Weights of a small GPT-style language model, trained from scratch on English Wikipedia: 10.1M parameters, untied embeddings.
MLP neurons of a small language model. Each row is named by its layer, matrix (up: input weights) and neuron, and shows model dimensions 0-191. Each number is 128 + 32 x the weight over its row's rms, rounded and kept within 0 to 255. Numbers have three digits each.
Before each neuron's rows, "fires on" lists the tokens most often at its 100 highest values on Wikipedia text that the model never trained on.

fires on: "9", "1", "ly", "7", " F"
L7.up146:129124138107046125155114161092141163209140121100161068092201075218071104127138130112115104101112156145137100116087140118117119215121148064166115107136149094164131150120103075173136070129137107156086145172128119139125112104116119159139178156141161103110141182128184153154150150135166141183159109081050135115149167118174149141105199107112146166135154098132149115121088079130110183129119108106165129136115127122158112153143127135073111104123140145143132137121123216062106115088164126145132153110179099121182164165160150117114168151034149091084161158131102136080136139104167117134

fires on: " ", "-", " and", " his", " (", "'"
L7.up385:147040145115149084152163112135107124075122189151155088181158091118144189087114129112128115160119099103139070116123090189126049129143111077131107140105145154145156113144130067137100092106135127106076121159100056082173195201121097052154081131156126119140107117112077160164162077209137119135117134091099094067133113154111105125102137153147095140129115156118149122112167093157118166105113111149150101140129134088163114126069145114163106104187133126146168098080116123090090118054171109183124133175168130079096160112095092153121160110153088136089156146154075145161181104126109117128

fires on: ":", "==", " POL", " may", " TP"
L4.up39:090154123081137099155131130109120152100128106083067159110127126073167089169135123137179094121121114138128150062094152102124107099153102141151077153169135069134105126160159126197111127058052090115051082192086139154159193112173124072117129119156152098101129139134171095154169104131075174116116092044140132105099142129156136139158127138168192135071109113107096048102098104128138107148173159153127141131047098122105178079117144151129111106147095115163082151096137121141064136108119077132060116135112139136082168096100116108097102166154145106095131145128146112144175183139129151087

fires on: " st", " cl", " th", "cl"
L4.up559:134096146072081139107206085141117113096165185134124097114070139077141102135161131144119169052146141108133114176133129093085169126157179089118116189107123143180117142137168149123142093110073108165097087146117146108126066087147129158095079152160170158123109149124082126138162091211098122128181144167125156193129159103115179110094115122112090120214129153126127124133209101136148129184149110141102129106134116093102157118110176150162077116097133151197109109183151131092125142164089164149075102167123105118130166121150162151113117066101089114139147163118099115169119114215096110079

fires on: "\n", " that", " well", " part", " such"
L7.up173:094132121106161136215134132104119155116132128158205148101135160066135126149138130138116150066116098076154148149126111120151138108128180155129166147091116119121123122146178096155102148148078153142092119137134211136155068118114141076131140134235200134127210122134116155116013137127182152163172182203142151135201110152157180190119128136093141167063104117147160131097170080122148146096119129168139129114140122137108116143142128116133109094120101105142093127169118087130180102121137135109095134107103105163137125130158086153159150140049115095115140164106089100200150136130154118166

fires on: " |", "-", "th", "w", " Votes", "h"
L7.up80:146202064144107131131113175130170109122075145080143150168141208103117119092113111108163136130118107141133149169177140162133169086110144141144141153137161128065140165164107105161124126092183166078070191096088139096161089148111097075133128133170108125124175107149155077113156158137106138213144118153131097104101148119118170096140137085153123088121145132137126171071141179161124093127116102091171036136117103124109131140167091132138122106173090114149155105117169109103189145142097176080126173179141205101125102166102104129102065145135182158121121131123079176184107158100062104157

fires on: "B", "K", " given", " changed", " as", " named"
L2.up542:131135132223103162115166109114163100217069119131120134068170134121168163134139116130124107072164137112090131140083103116157144122092144145163054140121130089090109144158095152129112109158105139095121176159074136119116147095103158131110120160126093071124139069141070143146093171163048143129118140120129125118138067120143126110139090136107191090173142122167109138130116131121140151043094111131139153085172127103101085097082185130091114079109134132154124140144101121130154061107052190169100099112109159115125208159156204138202133102144127100097178104133114111164164153108143119087

fires on: "0", "1", "'", "7", "8", "6"
L7.up139:130131135115170082144091125185117157191156162131136118129116098158141163115202143129124083150123130081089087156128075104197108119074185083154065180144128106128147194103141101152077116081164111129113121179119162090132127146120105055162089155145126156118104091168130169112165073152169129095082074103067131106132131144068121094129123147154104124128120079144077132132113037118141115086185117129166097152151132160164097113142147094194121139159150129103164091111136152131095136091165074169139158150145139199154184075148139114167076138130118154097152137124117067082182151098132115141

fires on: "°", "1", "'", "4", ":", "le"
L4.up233:145088178125096097224126128124116163143178141149146125066153067148121075097153128133089161189110118103102142117102120115142085160104196179103161137096106118130105082091158099152068112145247085101095108082114142102112081068119135092174133134098145101102116108108116104105109082201106145081161144130109142125160148109100144163076171141081135158209127143131089102114147126110134079123111100130141126187169125112118156128134176114136094135146132180112140081143117116146097135121164103082143070148154162108155127079169158193110064116148160160132111152138107113096115087177113078112

fires on: "==", "|---|---|---|", " ==", ":"
L4.up472:113089135088139127150157107146119144125130113086047185113155130105134178126140134123120073130146143150118171140089150113099177127087099113135123163137136108120154127133216139120158145160119140083101113130041077105114070096148131137086195173081180138125088128128124133152171078167088152176135099152101074134155109132160114102087147121115165128089127162174136139129141087122128186172157151174106164117099148071102140116155148115113122121110131184181113144073090094056038192132114091167061136188089093078102160149086116113139103128077099114076096128098173163119138133123132184144

fires on: " cl", " which", " as", " st", " that"
L4.up593:119100173131144165154119113122091161117125138153120114173164116159138103108139139148099147085118162157157089151077118108109134120128131098171174135158091119127126102119224187135144123128163068134099166162134114116139112102111143153147209126136181202116105109102139116078124083193126159123180101249187164168143126131133150096127156131139175125119119191099123101131248191141127145112093100149115126121145089106145126149120163129154134121155125210165133105116132103144072155090108127151091105186138109123056146136106135123114147143119113149130120112097144124106050172118077115206

fires on: ":", "'", " went", ","
L4.up237:163192166068106123101149130143111123128108079167123128109137083115084126124110130137088136109119063091111125056118168132145132183118207184127080167100128117184111112144162055100140217116129095156131140130126165131145130142122115055167154121083102074061138111065128168145164092158119157137130141129109144165094170143114119087063129146135119122171111095160168100137081120112092092195160141157122119121110136094098151139132165089094120074138144161107109115128157124144110139086151162120101108103070169063104127145125186074129151069144180158178145170149138154103135078156174183089

fires on: " |", "9", "1", " first", "|"
L7.up20:101096166160168138088120147113115116132118083147135141166132114171115119144130108122137088171131141177163122106143110127139108136112156195067128092154111121123135146124141121207094052126133171109127159106112148121167155128133111194096140183099180110135097098162134124113105182180157092122156060121132137108145211118144103104103183152125116181192143122164085132149158129158105186068178116146114136121145148143115135149074110099105147143124140148076096079120108214153092095120185104099056115074107096194182178088177134143098179194123141135109144133143089135151145136129098077202

fires on: " as", " at", " Preceded", " cl", " and", " meaning"
L4.up736:103069161077089188173150130170144197114182163156155159107111104181163051088172123151138126144113137090095186157094145105111078092141140133121158138148119124084122082131164146206095150157152098158097071147067139120124143154120100160124117081161203127147128094103104181086170159127150107074139124147177124122145171131115125072092166186081143151098130148121122090116165169153113109149080131135116114144147179137137133100198139133176119140155126149151134136084160093179133125110118180109054118097134153167135094103074100113167118145117059175093119114112114128124097180124105196123

fires on: " by", " given", "″", "'", " as"
L2.up50:116186138152135137142122145141118135149092102115136156073119133113143154165139145122127139139106129172109107139114094121101134099170216164200000123155123116077168169149058134169139179090117143089113141155100079111118137127093158150051147126170117074122126157154117160153128108104095177120078179142107116160131106125143118099148128137109204172137115132175119142122141122183144124087126112128139081074156033135184141149126127139108160086120191123123113132112140141156143103123121173205142140081103048121122162170150148116117141180114061154085143109121123099194143144162134183142

fires on: " the", " of", "-"
L7.up444:141041106138150149128095207183154193095083129110178167107152127120138100086146121128096138115134083110123112089149141108139163081113113069132084134099135082104115118128111066093111060124136130092148151172116104099111137094085115147117134148107086138127070148118099210111182097167136056117091113122146054127129014103041188105169122126194084110141123144179126116189111145138107167133114129133151075113108110100154130117177120122154117087183131107133106098066113164117113130140182139155113132095175106113138126126134107178151104142170144155133127120126158127057128102115132156113

fires on: ":", "'", " both", "1"
L4.up87:114125127148134101141096141118149155154181094172083169091132090135100159072155122110107133179120119120154121176144158131131152191144127119220152112172125147129112130127109111184164126114157127150208163058130071171177148179105115165135149115121100100115131129116164123133201112143136172078109180092116088151097172082143167114034143129156072099144142067132139105114100087108140119161129112145116120127168131144164108099148182114154162131137144169113115125117151070149075096137219112092191138142180150099190098089146140093088159111110147194096181133140128103080112071150139145137

fires on: ":", " as", ".", " before", " ."
L4.up725:119063096147187170128095130139129219147170114076103104131116078076087129077156131118107103140141139155147133124109165186105125204062102121182080163140121121141115102123156130157145082136193162153161127123083146149133087117140127124146076059179160147122135120115143140110161122116190174123095110108148133120097146176127186125132158117145131078092133125170165120162139140176161113165143138115104133162160118183129130198128136100153191102149111129107142102110122035114054100113131157102157075127229161126153117162127153107108120115179049112103158127123153111088135085096125158114

fires on: " a", "==", "r", " =", " "
L4.up460:154101151069153127140144152151146153159128160066102156093143182158121088102112131122141175122118110177122111092101148123114096155088160149155114186127100103149115106149106082183145099151067088142190140166068172129126139151152121124119147099183127167125147094125144161135068120134112149065102074149084119110136153144177138074160169138162152108043085136163065112161118122181109174116095083082174109140093094122145158146158061172085112132122118132186125149080093096130187114173074204163134116120118143074125137142097101197081108154128129139099075158108103124118112132170061133117

fires on: " a", "-", " ", "1"
L7.up548:093064179141122076209115134115149128101055070145151114147129107068101112142130115112146104109134048096089095045113124163133143096118128057115119111129123165108149087125105112105142120132127095174101126137212108100106134110078130163103131149091117141134121153105154144193118194206145124149094193096152103096048152145106131166054125077143102100129140086125138099093082098115128124151155143155179071127078141108104113116187105132156122084163124159108122105132141147077092102159161077092137161118124104142095161166118107096134146148127097105060102169153125161069099131120167129112

fires on: " that", " Azerbai", ":", " which", " may"
L2.up433:126145093151073118117147132118128135107189142054147143159098180119093189159116133130117122114118117091087171182119126114120115122078076119113152086218107138141163131149131154124133086098135126158114125195066116158143087137205128144131061140202117107129140174135127163122119140099201072129147103123151136113149153128114103133105110139116105213133136144166147178164138168090096155169128149124084183137099133146052166132162103118105086152087032131067166178128158150113152149096169180148150129080097092136134175129119131139153110165147118145148169143155165126146182207106130111140

fires on: " al", " effectively", " often", " sometimes"
L2.up371:115180111135146139138160176155152137114119110155121110158155068119107174139105145104129132101093114148125105060191129093072112140085142083163086253173142117074167164111150121188164128083127132138123103121156104105111097116142068099135142153154111137137101094122143109142168117158095218165163178155105112151115162099113123065110136103127132168159135142106179095121114125125161067129124065132165145136077117105094052121151079155152095162109106114130157139081125174118110115146179161088077102105141155138121082160089139121103169049123133164149055134111174123063140106084139141148

fires on: " ", ":"
L4.up245:121111110109189095063144076105115127152129078093114113169118142050147102102138110140144091146101092155131108052088195136151084161054144150241087211163122085160117142106095121133141116082096134126164130117127199079158103188080116176113106135148200104146146129110104126079136131105124142147123129120142100157094173177160184091160139122186161116083124125204084114127140137125170173147086146115145140147085130139149137121139098113107151078116120129150129165119110073102058078119105164103147144094133132092104114164111120071107151104103144116119135126098074137130128163135119108077

fires on: " b", "%", "|---|---|---|", "-", " ", " left"
L4.up685:165105145041196112125160110127158079148135061112112142130102166149144109149152133116149083099124089098086114095089183070133097108170143093201095149144147094139115135094118156130139130109004152149162097154080114150159131137147141174141103099180132138120136141124069178106139136115086142048140133130175128162144157110080096087179127164111074117116096131141113097134124136102172144146030161145113193121094104115129090073125115131152155141118083083134092127115159100098069129129090168118086108111135137173102107155108113100082131125071136083131143138136092174171134110173119079163

fires on: "=", ":", " the", " either", "G"
L4.up440:107096069121179138115169101122092102134168099103141153183152111055111144116110132135106065137128136138128140112125237124140096118098108065202134136192140131161183197100172164142129138080122091105128108117113033126158098142176135152095135132142150097169131138124135107102132099065157130158078160135166113126141158125196119128221140096095169124100082117162163152139102162138133214152159171148157158157101126165170112121126073075151121123126148165135095133100113104117154107136136074115141135160112095130049122127115081144154080127132171120154164132107116178130086130099086108094

fires on: "-", "\n", "r", " l", "i"
L7.up515:125046093097145084160111134124104141089149152115165059108097117129116203128181113096100165117136109127099168127109115180123162131154108096159119165104178136176160080095162070126122116099071138059082157148108083131123139185096091098118112134151099109078125191172128147077107136155168092154076057086109123120173165084117136056152145090164099117047158116108096088112101131111089066145099122142158099121145131150079176117098089113183171140096130168156108145114098142119095114121111111099162118185160129134200115088154113106155158109142148121081139141091161174168139135124119106165

fires on: " which", " such", " all", " that", " some"
L7.up341:158228125131210096149124137095152096132124086147104148124144108101105128095129118136133111103149131102094155154116129120130144129108143115136169075104138168097173110132102191130087123173141136104123152075125163126111128186128150191117074173123173116117139082168182100105053119076088145131144137058143140143159155168186110111122193176141109102095126113155123134164161103109109109094148123200132154119137128160109117123086192071122136088080144084202174120109141114101187161129119107098136132078187116169161092140161139046134074126092112101060129146116073089156162157121126083143

fires on: "\n", " |"
L7.up481:116134157116121095180146110165126150173122152155116107158102147102169114082150093099168105108105051058123197068144137119153084153146148153176121127070144187161123161099075054163171079119138128137108122141174182091107130163144054081147090156141133117136146166134079176046119063113160090182077120126140062106162148126112118074158144107081122089036136151147110163121125142151119120109094141162115090117194137104105152157113151107129137120182090130118116125128197096114122125070122173123085112138146191094162080105121121123147124138142127118125101157125171179116104124125103142115